python train.py --init_std_o=0.00597 --warmup_steps=288 --max_steps=4309
MLP neurons of a small language model. Each row is named by its layer, matrix (gate and up: input weights; down: output weights) and neuron, and shows model dimensions 96-191. Each number is 500 + 50 x the weight over its row's rms, rounded and kept within 0 to 999. Numbers have three digits each. A neuron's up and down rows have the sign that makes its largest values positive.
Before each neuron's rows, "fires after" lists the tokens most often just before its 100 highest values on Wikipedia text that the model never trained on.

fires after: "\n", " \"", "==", " (", "==="
L3.gate319:428503456449510453552494512529565487560499469512505519474436556466546487475566390521527601496475580550548471463518436479456454479452459454494515460423508478499579489453500549503445503521526506472482492514558505460431426513545480412483470554480384510546560444520517519479467440497484550449
L3.up319:526487496499491429440416410536496573506483433427531429480423526504553460449458500501548480446446485522502513489545542538440517468414502478471404476477575515509540511578593532437556500510632533411492536551547520466495511424481440470434469415557471511533565465499514582514541479578462479500
L3.down319:527460423493520429464498560564535462534511450474434490468491378513493498580589416504490549487498612520519485430584409463516429552432450434528566477415486498525507469509470556553439500547467477469578510468545506469466478525509558441492549526426416516470558471513511473539456489508532646467

fires after: "\n", " \"", "==="
L3.gate141:430599535441527530456487386499531509554452496490581440447542424503469427523473397425449516586520521480548520450505496474490529524409498499568565519539499569573578469570577484455498527514368513503467461513535553488409483395510519413487507528537548415518486528476532480488466476486473515459
L3.up141:470597487488532542531525427488598460557516512428554458455568459513488457427476451459498597496449579544395496503492481461497498550461492444587503436462513601552561478492580534473495396423500477568395545542483534555383574489457383481438508538594463531531474520446491526549532478474448410462
L3.down141:503543399514539503364489511571497492510474505485542499447509499564446435506509443506508492475528497544561524526534446561496518442378521432587546469405498563559449462462522525459432520514468536525515494505533575506441472510559407517449561519401458567564559425447435455558472516410506539530

fires after: " ", " F", " G", " T"
L9.gate283:499466549464477486555520477557486401530470550459564417478481456516604508434481508450537486412442509595475455437521538510535536418440472444434532522545497516557595542536540486526529406539503467453506485533581646400409562524483474604507495450512476517461541450487536569537495498475463533543
L9.up283:430549494554493517501540490566477486600513526461483598452408505571478482533514530473475464532438488506563560492494513508485533489559560468508460535467427416493454467528497525435538513472514571442512526493402562585579325447525558561510445456454549458470443597514493515476490525467336508464
L9.down283:452520486483464604481486484503450450537437579553566466569442473461491468433562416506475398468460516527473536479622536469507511526528526486443521572473447563484463523441478506560513513514481475428424451486496600520479500504465475373529519449653513478482489447376555603542517494555451534466

fires after: " ", "."
L9.gate243:555489525473505467447501476505477539559398494395531471507510617483515417437522490555531488478452465492635490415492545500426422520482547501481479401401471427538538492521555499508549428496544554492515495547428438508541495420449513418434548517530498482487468496488442447522530478422485499493
L9.up243:438494469460562556493534468526525745526523430510540400568438481529499522476403503506496497497544504494539490492568423499500451462489517554577482410445393524445432435490503541432367475399462475410448567516429459468483420475514570495509549516555441461568563415533446506465447495555480437510
L9.down243:548518550469614406462459607468489557511467485622424478480493457574526500474394400552453503556405405499586508487525528513458499465455395490545491460494455494479502446574493407431469567411442540465551506535432480541473450478489478527495453467465497396654521490571408497482538473453490394439

fires after: " C", "S", " G", " St", " S", " c"
L7.gate353:617559512472538573493485484532458428524483576520499515620557527530540514484463436543483457484655555427500474399457490509474485452463467481446481409430505523485446485426483509535524515478530544491492616548542498421495453453468504470491481506526503428566467507498552517504455472546418501472
L7.up353:494570512585502594470501485494461529532478391493487448499433500464543472485541467493424469573469404552451503486392502534573466491412498477543411474543528622549365431364612523496539522478461580442516450547541553469485483487459552467506580501481599451435463540456494435526554505529537493508
L7.down353:491507549479516487552572482483532541573448483439414546457577513511541590550573523537462516512457516512484480553572535459605416426545527526489480518505495445498494543502482508507500376499539516469535471520434506445450461469533456581547455527377537472490563529528411559501476516529447531376

fires after: "\n", "ri", "ja", "er", ".", " P"
L4.gate50:594435464557479457453464465535499512485550498510497465473515568483560551447464533495478492536478489493553551483521443523445497509454491570500436496411510449457400481483521475644494518557538455486469482589571494487533469518470596439513443502538418505452463495483478512501478561407378478547
L4.up50:511443521491548463485481463524525438452447515532528520530513567477538509445506553481393399513556483532604516444453442536484565496505465617488464554470510460505407528483483433585471537511559533456456524549580520492528533515468522544543590488449422507471504524522507491421475444489502466486
L4.down50:449415501422501489494512503446557524498500572554514536505425479515450492558533570449546484500490543529485519480483566432553464480592531536447520556506600487485490562519453487469492422480377526540417538398527531571547545529592390538465525512306535537553463462580514438513467450558559526530

fires after: "-", " ", " Ch", " co", " (", " re"
L10.gate287:467535469494442558456562459517527520530429444336563524532578487467523546504471536467520478509431579525457458545481472430466546531407533501476412450465497510492519507472452559437597489480558522495517422508412504495522589566567463461451427541555447588500517525383426580509450558508518417543
L10.up287:480551538470474509569502522559416596490545506506484499511443520513513588496416627542486514539529440494554420613474425420557443547475544520466554392415478475466457518416564501506478476508537488482456470528518458590463512486504572411536539456481508481487523476608464613396517536544472466567
L10.down287:559528545529461505578488598572513475604479476487506505454455459499508535494522441563485561511461394528498456398403515576494475467457565606459522439458489501532484456465502498446398590540430496512410473412410450543541563540448548423523605482421533471451456503560508475432517481475506538612

fires after: "s", " S", " d", "S", "O", " in"
L12.gate323:542490463457503484422518545508536462622560555442570416510437453519460544520463445515522425579469539616533473601564504453492514476525496503480483552364492587492444438455526562585528419556589595539524452524467511498523471505528571493539551473562420502514526444474491455488530566471458442526
L12.up323:475471453526406556518436513481600492512457502557588521504500416618541539552509479495532485496512455427482556591454458412521564399440512510436592491447508432488516582486480571501553464577510465578405463435396607527450516605477525443486439513506518573512498466491452563519525466442468513447
L12.down323:447507479506477541484405567532584475472490458425619449465503496475474512530526493591584495584548489459451443501459562516454468481533508478495501490551509472472575399411564497541454536492404405507487522438552595486568530562507486505525457459532536499365532476530485453536435439492593449466

fires after: "-", ".", " |", "==", "\n"
L3.gate257:473494446554438486469538478524455543546489529524477544470465524469539626526552486479465512478538502493479395462537676502580475476569486504565508461520551472501493495518499604493416487549576448452519531542473459446532530451536483482507468502559444484499519423581576501521562588541451491447
L3.up257:527547464550528485471520491636413535481403527495451487468450528478539562510517613519503487540494520476506466447468634464485468473479406431522407541559553402473437558470531492506445444473555470434516526532510466621555529538520455466582437478584476482512557499521502516488482607510546519538
L3.down257:508492482548469451613499535499460544492518425542525517537498419441592549461503466489504501491544511476444515536560400527380470534505490523469568544483483549580504484468400448549543542532483480508412528437463494467457401553419518483440509483234533495454439534560617537511525481538553552491

fires after: "\n", " |", " (", "==", ".", "-"
L3.gate119:499446453460506505530579538548479477517452518629519479454435524462495562461552465481470457445449609505531514595466493441597497504577460424489511488494481492511492473505437506477495440500615435510458604527556461440564383520483454512490530557505478470483559457497505492553542537492501533453
L3.up119:601571529450419494472571506549536495482497446467540537466461535435546510492484503529485498454396585508393535511483486533580567415539537483463452539470557659490480508511569450552504426619577513499397508444547447477439536491509445453474529501488431477509484609452484529578510463534515500519
L3.down119:476499408420505488455530504556439476566458599572449495471509495544455509568570534439430514495497560487509488499564573439464506545521516487447524560457503448465491467488467450483482478565499516483548547460486456463557495525486474475486457575518459502453448468482559498491570520430586542492

fires after: " ", " (", "\n", "-", ",", "|"
L10.gate173:488468547538503553525490498476562592510424414489527494532535576580543509441533519465490426432456485490506474541543449484433495451508578606442434498489520576481410577553535634478498505504620489485530495534473559502458487448574429477409511560496479545475574387539535557472483529573500436517
L10.up173:506535609516510549503481520525495509580457445445472480439464571526547522473435514534490544460453502566479465429525485496560498472380473489510438501475466567522482506481517519543481492529572495502457538586519552438426493436522399538548474539509517438503566489474449663469485600509475451493
L10.down173:454550441547457446497495567462435495472506642491447547517483436440490471547451498504450479559605475495514514457501561529424481557579535445544537498578464462495485443506480420519504479508363519519490600426482488527506558507554564481573465428419471449482447588474522428465457528450471503456

fires after: " the", "|", " (", " a", " ", ":"
L7.gate63:513382505597412503499427460474510533550432546576530473511489488532534615448454473483507449501513513595561458515440533462474507545555489529516513523460512546453565534527523503469509503453632492495466478551554572544473471444498451501410468538473528474496602464532529559412483436515532504569
L7.up63:491578472500444621427509502475596538553465422524547547432434542499481428440432556374452497536546531513564537522476413487459471506557455527445586471412585544458485601465495554365472517414526503468476464573527485456496528476440508456559562569454476487518505460469575499559460539581537517537
L7.down63:439574437511560481448483510430423429468559556529455547505549510537485429572569532516519481535429551447459556518511466575510498450493545476489518445472500468534611469545479486486471461530435459475512508427463488526487492471602468546543504468359472535546480531513509501490616454419434490580

fires after: "\n", "==", " |", "===", ")."
L2.gate287:535438578524504528473451507463542473494465407494471450507458494462469468441515555390546482479487567533559493440535478475510554457523510457476464438381461465428438522479527496479434476362512607499493588492528434378596520452517558630513453443479575418525587437492426480468428513624566539531
L2.up287:607370519523458464487425493476564465523454450450428408495346461551479507486544536424510466507403401493472557482511520436478546473502557531479541485524488518392438522480531510517430552492596584511528568470495459455614500444444533607482470460446487527489561442522443456474464552553515490555
L2.down287:514487429498489465610531440537533536401545487503547479506505562503515482515483457493543478529490536441551617530474512483531605528522468551516560430479482457465489451444494434527505461475495558611564531447538525535462514522448537556550503485234451574507523476503462459513425530564504493559

fires after: "s", " de", " dis", "is", " De", "ci"
L12.gate370:552540501570475454447435547465477397452426484600478508537623436525513475500353612561458423529525525398446562461502493475475578500425503439509456435503431543489527456555513463529449449500516474471458466451596583539546503478457497457473484445587507538552572465495514588428513423615548430485
L12.up370:472550534456586447445512489498522414569544520463486457514601525548453424606605593477559526506464523509493537477485497510464376536493607406466474515478490532445469452395545513532529568485478548496470493503401611560546482511457529449521480531565472502462522418490475564521473443510558404477
L12.down370:547501449570477533472593423542486532491479558585437559562522502522434458518464502546463595465475519454446539453454510519548541556504477485398532475466560514313557441410502498477595457466474486510450476513507408499532477474467569479500509556546469350463575484506531515540487467539558469530

fires after: " O", " I", " 3", " we", " 2"
L10.gate244:427467530571492505474591591595412521527479500549461425521494489451516462514518514522484511465474637502514563487442546468499565536485545476432360387495584463511502514443453438482508625436521595582586480450418604400529514488475581493506508461543488464477486465510470586472500467563476527563
L10.up244:561493563499543460371530482434497581546460511409542450522442413429529460503548533509416494533509522548475482430517423430489540456435525545535500510500551594535634585447541507549572487516427455533454585559511465439541575434492566515563502544489506497596450435417519399570483567369432544471
L10.down244:486515518533581578494547499498469417448518492557590486528456517396508420514469509498415474397476546516590551533485518538564528509501463488456552522497465626480530559447520526637524457492525560410421487487444447472491535515540539573519548501407495477491444556473538470486507571460515487502

fires after: "\n", " \"", " (", "===", "==", "."
L3.gate249:570513441581508477554511584445480542495507536479469456485522570531476446417532537534474481444491437549454474554488428498487488447399520486483507454433331534517542468446490508566595491425456443487392488450441455480459481446539466441480498581521501622423565546536441533484463500512480500536
L3.up249:533554482476423569527488560531534480499471541474484393429431570540534425468469517551497495506448405555365535476484443517545502457416526491514473433490435596492440510478466538482521487485545494505360486549533513375415459499522411482517564571519531513488527489473497499514506512536448423501
L3.down249:572548488523513505572536582539565573521465468556544475405513527471598419484525544471509482520501434538549505582477452443493479468438524458513545494488409540486488431401504542469523410517427494457371480493478476495437514471505469493496459503316633575484423428450488488518533500416463458575

fires after: ".", " di", " the", ")."
L3.gate184:444527481456455559536528463512553498397472501377413419560448474556474485488439468513505445486522560503527449475521548575481488481516543486478512523487474464440482549411565517458410400465502539485487532481502505494518428479543393465569518487506517570491489608447511460477419568608441544619
L3.up184:583449454514527500601395492472525444411449530428493450429521486468475521484478505524481476569465402554540435441503520536510450518519581482548502577438563451488500478378581469459511427446476532471506501506530537507517499448517467467558446538441419534528542427504503478554439458534436509541
L3.down184:581487571484517523458551528410495548554622504534548534501557372490508500585542403494505527427509476413441465455535482421455520473559483422460544478549495472478461481464401537503527515547489465443490484412435485577537506487514559593454476519375480515447543495476547599495467498445478504523

fires after: " ", ".", "I", "ma", " The"
L6.gate54:467452487448606508501434454504578465496441510514630551463480517623483463463676466593505413499497551547568495445500523542477575542567553533500474587516417495540496523504528505418512548541512533465545445549480485470442502442401430459492516532526521525492437489540450575538493513372490484491
L6.up54:425486500489524428550410406496435560465460505534539478460456471519452620499459570538448553470490417514558542478455498452460484477396496495492531490456501500532448421509520494510471502506525373470522550531428425552497507528534441522445523468566519425440420546497536495505480511493461414388
L6.down54:489604531472501491517480376502525600365491550564525512409381421554490577460489526564443548465487533521553416427468430436434462509428478545574466516453484499473443457485540525468495473549437528498511434459462463518474533547449602422493446523518586444542488528486534547446523472475510427494

fires after: " ", " (", " de"
L7.gate0:491492488539501550426495510495622560515423509444561450562597519582513451460408436503404510454512475511475467494523510546442453490530545545395423400486475523461431401540573562532523485497579533516448477617406500473550430524501483462523492576568511534493495442497564497461508604495538432525
L7.up0:434582493565610504493562496528488568454514528416501437528440480572446542503450498594498462528524475547475439513453529540453491605508545507543526423523367463597537481490538501529552472479507554334457531477411517453520480495430405575434526520514427513446518490579483516515482482491495466485
L7.down0:444453410456491507396423500510418527581535485451517530573491502515520458373417470587483527471464407590532437572518494506540518533508477427549486458403435562540408494571546494489529503465434516455507468465458479485469535528468487604468471526392530537516435465489494528468593511525496422508

fires after: "\n", "==", ".", "-", "==="
L4.gate9:555443464512491575474517485494497553613505482536517482481461494526503455456582459526453491597429474447546431482532554441571465480533452538591502518485474533576449502532494496580524506459608415564477480539498475482449419480496500516520516538561493515490479531490456510516492580496448465577
L4.up9:496512568495440478429526478547461453560495539542433464526459502491540522570495423505460502589492466497527472480513467470527464443440490622535508570534497444552537503599515419610503519498564457492542544494504406441480515545543492491455545480571515495542501392594478504396571538555612525504
L4.down9:576438508460499524564478466466466402399514518500472514561548490473494550572400532449537575459547548544466467505574521519450501521436578530450446493572481532512513557455512512458456538573423499464501525451536491432565450454514467433473581514303562467485534579489554547376540491428442503469

fires after: " ", " A", " (", "S", " S", "-"
L9.gate105:473538435478486483470478500460530472499524466500567445465489496592452454426405520542538452587570508462505589557529503510462486450582461539481440530483502646529502418533553650517551465540526501443452452546475566461591427472498456517450471444502579486443441464511469527477563572479545343415
L9.up105:495549436491509470533424467433565466538541432519477446560502511574438493547468510549460475528507432423489579432641511470445566509564491514405531499508500561433464565471492475559465466452465452558465461473341464547438538490503504455391501513501471439473420513483564513462540540476466568511
L9.down105:480446478486428402506456573493455516502529497555524484523402531519575450468373482525522544572574480489471480506469506479533620515523549482584440505516566514502569517504552581538559451489511450461530481551489437571466500523486447549405555464432474407466460471532472490499380538572329579484

fires after: " co", " C", " H", " S", " G", " M"
L13.gate339:502469502559574429498503518571537463589517597553374442422496480499514518485495432542486524509492421568528471540468487512465507399474462408464454475566443510525548499424567472538528661481481424427573574511461409467507379569482505523440517466560562528466558479502490544525498478456586420497
L13.up339:517587509463436494456485553509511553484529465483551515501575540549507464452431410459487392543484476576431520520457528498505475439481532541455518448497531606588426550500470462583466448511542624454531431426494476519525465430468485607522458498433548686431522425504538490591468434543431469537
L13.down339:529602513517461411445428544520524529507480571424485538531472475549546564417617435478526512515539509631460554463450574471529506516478498441499571448431579528538430509485520490472440421513541455570557435457525510503418483460467459533560464424501491585400571418519434469565502538469435507526

fires after: " c", " C", "C", " "
L7.gate351:442545562555503540395500493523482500482499520519457526537413464515555559510476503588453459525510441507503515506520543470497433452478504542500497514490483538463510454431513504439552515473521508401540525587447517463483488521494473549482446399509507502558459423576495485485469534605586354544
L7.up351:458485487496537564490604582450439498399477524515460465639432455457465544602529518523526447549503487511478534481498609481462505581487577481543466476488506564523434422425591496531543455434456536589561407596411565479552459531367531486515532524500515459580487427521569462411524527571519541460
L7.down351:427504574529519523500459439531489525559539443513484553544517429549527522523518516484438497478416491489481425466565566498505508522500457408521481497571498533577495531427578460502440472456537553486461540474308488475459541465490517438478423397416534582492543490532428511449525466481498557552

fires after: ".", ")."
L7.gate44:458531484523402624510505502516534425468417446524537526569498532540510579524444529500527537429446567466512580567494472493549495499563482445541430517467516516565410487459570525463396623496558497579479555516431464498573520488477434549509443482480553452452575518476401477506483579594495516590
L7.up44:484548538501478539533531527536543393523418469421457508549483514519561546520478528480557459589405559549488649549467540480485488530510443457509511562479523515547508387474621515411459573555406541480502510450461489479570554520449499559483492564412571474451518500524355531499532543512561502575
L7.down44:554419558530453457474483514542497422563485471541424442486510544498523474523503557478524445446487514548509541473424514485510526429515560418515480496549518455463497448519518493565530447460492542539571483401579475503510520542491569514462446446183474520478422466494526512529479467487462490462

fires after: " g", " engine", "age", "bo", "all", " football"
L7.gate320:493482464532549422454514470528487533496542505594377462457428501490470552469552543529470493518430449462493461459496558426396530541387492570436517463500553546435550543510583455520441547473519546490499538401479553494589541572561476481573458598553432526489623531460643500514529492422499521529
L7.up320:390617482467494508425408592544475456394538461499519407437581496498484521484418578503537608469479474504478459526465489515525401474484505560452430466535497525625542508452453499527559516600491529481545503470529453430499523448539527519416518500495419498532507520426455570416579418478500537520
L7.down320:518439574531568599447493527422473563516510503494542476465501466452394560568486529464514471508506495535585505521521492465503504491537365429511430432452575535369513504599527463484524512506527573540513476512492532534452482402512509524476459547468376465523427504517532476600503470489559473601

fires after: " Bo", "li", " O", "a", "i", "o"
L9.gate163:379582506546491538477551488553462479506491533550465419614515432516525474540440323490539508511575582525570466485534549496482541509520510402583428444512594508585500529432477525535489538472487504483470456576473481444496463407517455601526517467601519491523414437518442457434479510530405411650
L9.up163:507521551399395488399484539464468510543560430472535493446493502529560440402509483448572557549407620551599485542442510418418504483533458448487533426584542497505533527584448518490481562516491544528466399490574535472398475468563459494430580499524508450516459606452471495430525545446575483454
L9.down163:551506471448483414453522549490514545513466526522528520431461486452491542469479558503458561569549470523571535553454570510490460567486504547438459397619548473471559428548471562584559485447414488543442532494592458544480532494392573493455549487596467451484393455400527524437452488499514508540

fires after: " 4", " 3", " 5", " 7", " 6", " 2"
L9.gate173:416504547455508528533512517483451478515487529506443510557551485449450392401521482544478531431547568540491442481472342557455467547499449517485500423459446563489535558469535494591393529485437511510417555430402544451582503477452438379493447518569537464525435554480488548519472507513547529525
L9.up173:599576470454426498475512473518521425627572439443528451510414533503485500507486509518520527465520628604497551539415503458530535430518542476471484497580552446486545511486506550526526524454425494504498491459580541514523564439447597402414537531455539521438493474576442529581465460394361528480
L9.down173:504489553609536459524512488522496485502534517552515439532542362491583497466506488489400527471516591535525429605390560453528446531486518463506425503586397494577485506410455578487513508511490476516587519512422346577449506561418550473472428538512552451458482495512489539455596475530568506474

fires after: "\n", " \"", " (", "-"
L3.gate86:604505431409465527538466496509528486477512449527486385483429394556502414451535481562494479578460472498406456531482474449529539489466411536528461453468454573526532573515488521439492571408626496519435551517453456384501487486497519548546530526471500467512616443456451472519485499531423483418
L3.up86:495497495471600564482526515537502541430539435507461514463453551594460477485593539584533454534439404526507471473585505495541519419475507499575551477428541539524576550574434523447510553463573527484403500535554494394484493436557546421584405485473526507486554406393527435555394483532473504438
L3.down86:506499401448533467472463541560503514487487475464531357476473396518480499581510507519561519500474511470567545592528465484450529518459504502610475489471479441469494502435520588523454506494402493504589528513480483520514546514504502542531525499418513486404526481556424488508462471551476536620

fires after: " ", " |", "un", "al", "da"
L7.gate25:440451509516562494485517515519552566564496503527421489488572468471510596529498515506475462556515464447464443453524459460487437496541538526523483483535473551570515434438505533554487482456484562572362618414475515441530553483420486516586475459534427515540517534529652442489514456500458420516
L7.up25:574554595495603457369474575436475557478546541455474551472446416555505481513484557555573482572430493489545564398466530474390517478510492505478492537576551456614501517554434456495530469452512520512440523491480411552430489499519508467537428514482460585558523497557537475453506472449508421420
L7.down25:495472562546451522497480493522438556461450439501451514552519525460421448481453354476474543592475438497436482452471492451464530417449651536496527494448548510450535538469425457451555539439456502446441555522603500489395500537539460565501387451423482536388429492505516489485575442537511480489

fires after: "s", "S", "on", " S"
L7.gate189:565497397535580508485469512543490466427487602482535500497357515503473509520476507580461439407472545573533365549537466495464397443603514526469460449435523518498481561489581515447533488414450487530425538545492438519497438579449491480409529464577537585570441460536562497465473535535477513455
L7.up189:569568425548519587452486429553562460444384487543433511462477548563494471499478568441536482567543432521536569512487525535400430517547503460474432546494391413483467461480585479479585508438532543423532443559494511447472464572513477463459528531550449548461529482454540459473537455585513513496
L7.down189:546518502468499509575485555519483555418483511507507563553620543484454566435530448529535403498596481466361465556431548461487421415548490527476493412572550447495429459512475485562528511444503519407523427438447436543428507533552602419399504582451509533468594457440477605434407579484501549528

fires after: "ba", " |", "vi", "fu", " "
L4.gate319:522455547458441470476492446574481492490504559447646492510528517524518513495424605557474521571499467481509460587563506417496496549499379484590517561561481543490545464391453514482443561451509477469448557521500529453416472575381417538475469493497435449495571430427434472506479479477534468472
L4.up319:646535502584494543444482476407446562589474591525373432412493461470481470460495491547514460526446422517509476432510502418486620433534409541483441574493551569582477510513582455469463536509557441507478475496537502479500469535595449463530477522550459432362478542444482572432475492490455516549
L4.down319:533456564456422536464527435513468468535516506487474539430550575521538532416449463464531543547444432523328451528531554458488528542468458457524484540457496556489517550452555532468478629500486512456450485460478467463525476549507510536460510493425487544505442507485463535521411443482534497555

fires after: "s", "n", " dis", "rop", "min", "os"
L10.gate314:538444470483521551481540472540516480541505594548445508559501515527549523571516566583444495521486452499440528511480495561527468565452452532501474546483431530435440384569626444525463495443520570549560436462419434437528530383487597511441543527538440556446457527489674513572397486603528391459
L10.up314:536508549474564597488420465521557444472529555513431532569449521518466524612530445530556481559437524546486520530495538440437474518473595489454524510529526424488510515463505518447496502414519404473489474423433466434561549487392504567467470526510572493601440476461478497504507460548521415504
L10.down314:589522438439552556494447536555473404539516444552517549543470476529477515531460444536572448492584481548493419550547604502408516520418506546421544546431468490517499481406516522452532403440508474495461465523496537552464541440458449408430573552598455503513533583620563490458521550501507470570

fires after: "cc", " Ch", "ci", "iv", " S", "s"
L10.gate217:533516453474504514414526588521421508458538568459535380453479511550456517512446426518411446574505608558441497433511543482441558437588512579457424521434501547505456461536480473502505577442575552576550517553569539495502384467476434434524429524571512481536462470450468474472451461509475541520
L10.up217:555511482535561506452495593413469519451538555571538500481525458416493497526498444455443539593438542526485542510418570475382573547620488586402511652482469497487530483532378402407484592502478433551557462571495534482551365526498517509533492514469490458466503473544482358476452379521508530466
L10.down217:463511471518369496521482525451544510484513491497520578512494486467617472471500544564524512436546423497511437535352556472426552504479505502489546519490516412507478642492383418526575478490449505433499507448467501502477451541524507614520413497361555545484453470456515464495531464469573617481

fires after: "\n", " (", "|", " Vi"
L4.gate89:550438527552364448552414505449534462502505448537441459519464475433476470531499425519508581522462504534415437364526522523345484531466451538485493506548511638583375558468566570535497518475523536428516484462535543492463486558480561499490567549465461524550527387508556474512514460479495507431
L4.up89:534490559536445414518420536544555418521459470416423517524506533537449482584513436551428505466466497469396458458528495438387461522480443571433506530588553581536390583505605557493435543426497480467494477484538504517416542530463471516492536479516470514543554429550558502459443458549493485490
L4.down89:483559457536566440486557416531466492452542540513553532439483437449463521453583475529499516445597501485597533482443447549495454471552528522497528435478463447476562567475489487514550525547523515534503579426602555437562495539575451514522526464315466442493468519472531481508538490460569534511

fires after: " La", " O", " A", "ol", "e", " Bo"
L7.gate272:514498488442401470394562500523478514557522554563495436480476457545506531467463474603523506517471575498523556476495529481479491481428457403491510562474490590520553491545503569450458463556478511482468486564524531531505484441556492471450545490563504521500461455456403493467463636547544482522
L7.up272:552496468570420505471569489423483553546498455610554569519414420463521432505465525458485551590469533495625545456496491526505412510499429396467520517588536542539582417525469480479480442519472438555539478591541526639518523474468507483421539488427529470544363432421435480506612510518535536491
L7.down272:539492530511527515485510381438441556494490453498406628519497506524477514473404492453547583530510484481548531422529501542404541465561529504470411443470595513604563529505492483486480435502498448527471529546548557554506483495633596490425526451424467464520417591515514518498488445433449470520

fires after: " c", " C", "c", " co", "C", " d"
L7.gate129:474529494496530457476505422466513488559424626435478531453523485442535594606481568542469545538553553550542424535489492491558521443512590495519444475431492565593531459445568506433558545486464547495479443559519474443553481496417473511501555438540543509557547461457524497520507461480577452446
L7.up129:448462497570591517452512386499477507585488527525460502501545472480530520450456452561478410498503533462506542525524507462420427395443455490508538454449563492425413535489476538491405496464574438513561439576499507529521458532523530616550495542491503493550519416625541394508430528495502498458
L7.down129:502514500596508543492449430550513483587541491565395530477420554444463464494509571533448460456538431493543492440598511492575464558437429511408444495435481496548459467525529479559526448552514455464461509478518470488480581511464386593537558461494570500490538548497461474501548546543520498558

fires after: " ", " ex", " c", " C", " Ex"
L4.gate303:469484464418527514504496446588489495541563504523594495447570505466540443463464578566600529457459570451574501474473480530444446483517510494495524546523586578555474488546505435495493511475503459534529439451486549447424494449547476589429427565542423473448405520449577493533532422514445458508
L4.up303:384462537486571519519441481590459515442503470522483543447588503550516510520444455505600401454525640541430484480588435520578538457513554510414492602506608500482494461612481514549403532460504526485546498423438504513507485509515426519486442542534577506506428555469501498453534463470484532518
L4.down303:392576579458477503430426479491519402462491538493510599460496446558433508543526511482472425496506500483403491489555471501441460479487452536534428413537528543460431465494470453448550425559509485542539448479563638571470546453472523507411515517553539505447527522489504467514433424588444539523

fires after: "o", "e", " Bo", " Be", "po", " be"
L7.gate259:454580519398455508473489531461465469468488503570482453489443428504525583585500539546521428547578394490463513452529483446525510514548491484533491525511542549577480478561592545566485588497465467539484508539496557507538497476421487589491569427555584526524511472481389497556525555507516494472
L7.up259:581497515523495452473458502451473558500447505492464445508505550537510538490512576515477613532430608443465531532535518459462510559530502478586511543536503494527486436510512346486463468392463454584473532535467530553499496361532468508501388597500594560485393547426434508457471533524533519405
L7.down259:426436515580554500415460507473502556543444520509536520506574544446459447432454476475422474602492488466507601565479525527511420538465471459505455455543471511514514439421497533446501461494523503464569469449520419518562509559541590496452470530426582433513401503357555450554539485505530486532

fires after: ".", ").", "\""
L6.gate171:469501438459465486521480469585485500484545540572536418499507572519493542470418464579477458542526527545507556455606581533496441463509488454507419503411512438534611516540565555619431520522583520444448564506487464469490449483497537425445459558555503575448502499445469522436457568503414434544
L6.up171:484458488522498484608460546429466496486461361493522521514476530458579544435449435430507563521484487606481468497493554429557518534525415558435466475376593440527563492538524504551512465522559527494502485656513481462509481501549521475454515475335482489515516424527459529460490474513479483494
L6.down171:503422598516540519487545510496478522471444409446448444492466458488550435548549485422482565490449532587452460563423463494546511494503451549501522443432537531507470431447424449479571480456474471531552474521454497536518562491496517565486537455273450453503520466475436469527589431476510588509

fires after: "\n", ".", " ", "===", "=="
L3.gate158:438614412470531543504435491503479458546409510491545487577567553466494402520467482509468418540567515593515476570460403571464485493462470505585482591538499551488510550453493552505431514475604537532500474524494454501491520472501380524570598542556478536520445581414495447411403515490455500535
L3.up158:463495458498574617493492438545351500530525512478506450393617468470570507530476460529521442476460471551478496455502504515499466464445500473499408585474511544554478473489529510545504573444569530608474526531521483523555540503423526544540609529513401450435499550514478459459428473604482422586
L3.down158:517537530546583551550487461504415487520490504509477482507531458431499477567436502454501561463465457515470433472535461491526471477527506434503503505481500457445555485499429556495509506412470505505556509429531483465509460475442552531375518527215459427511531604521471483469493510487469539454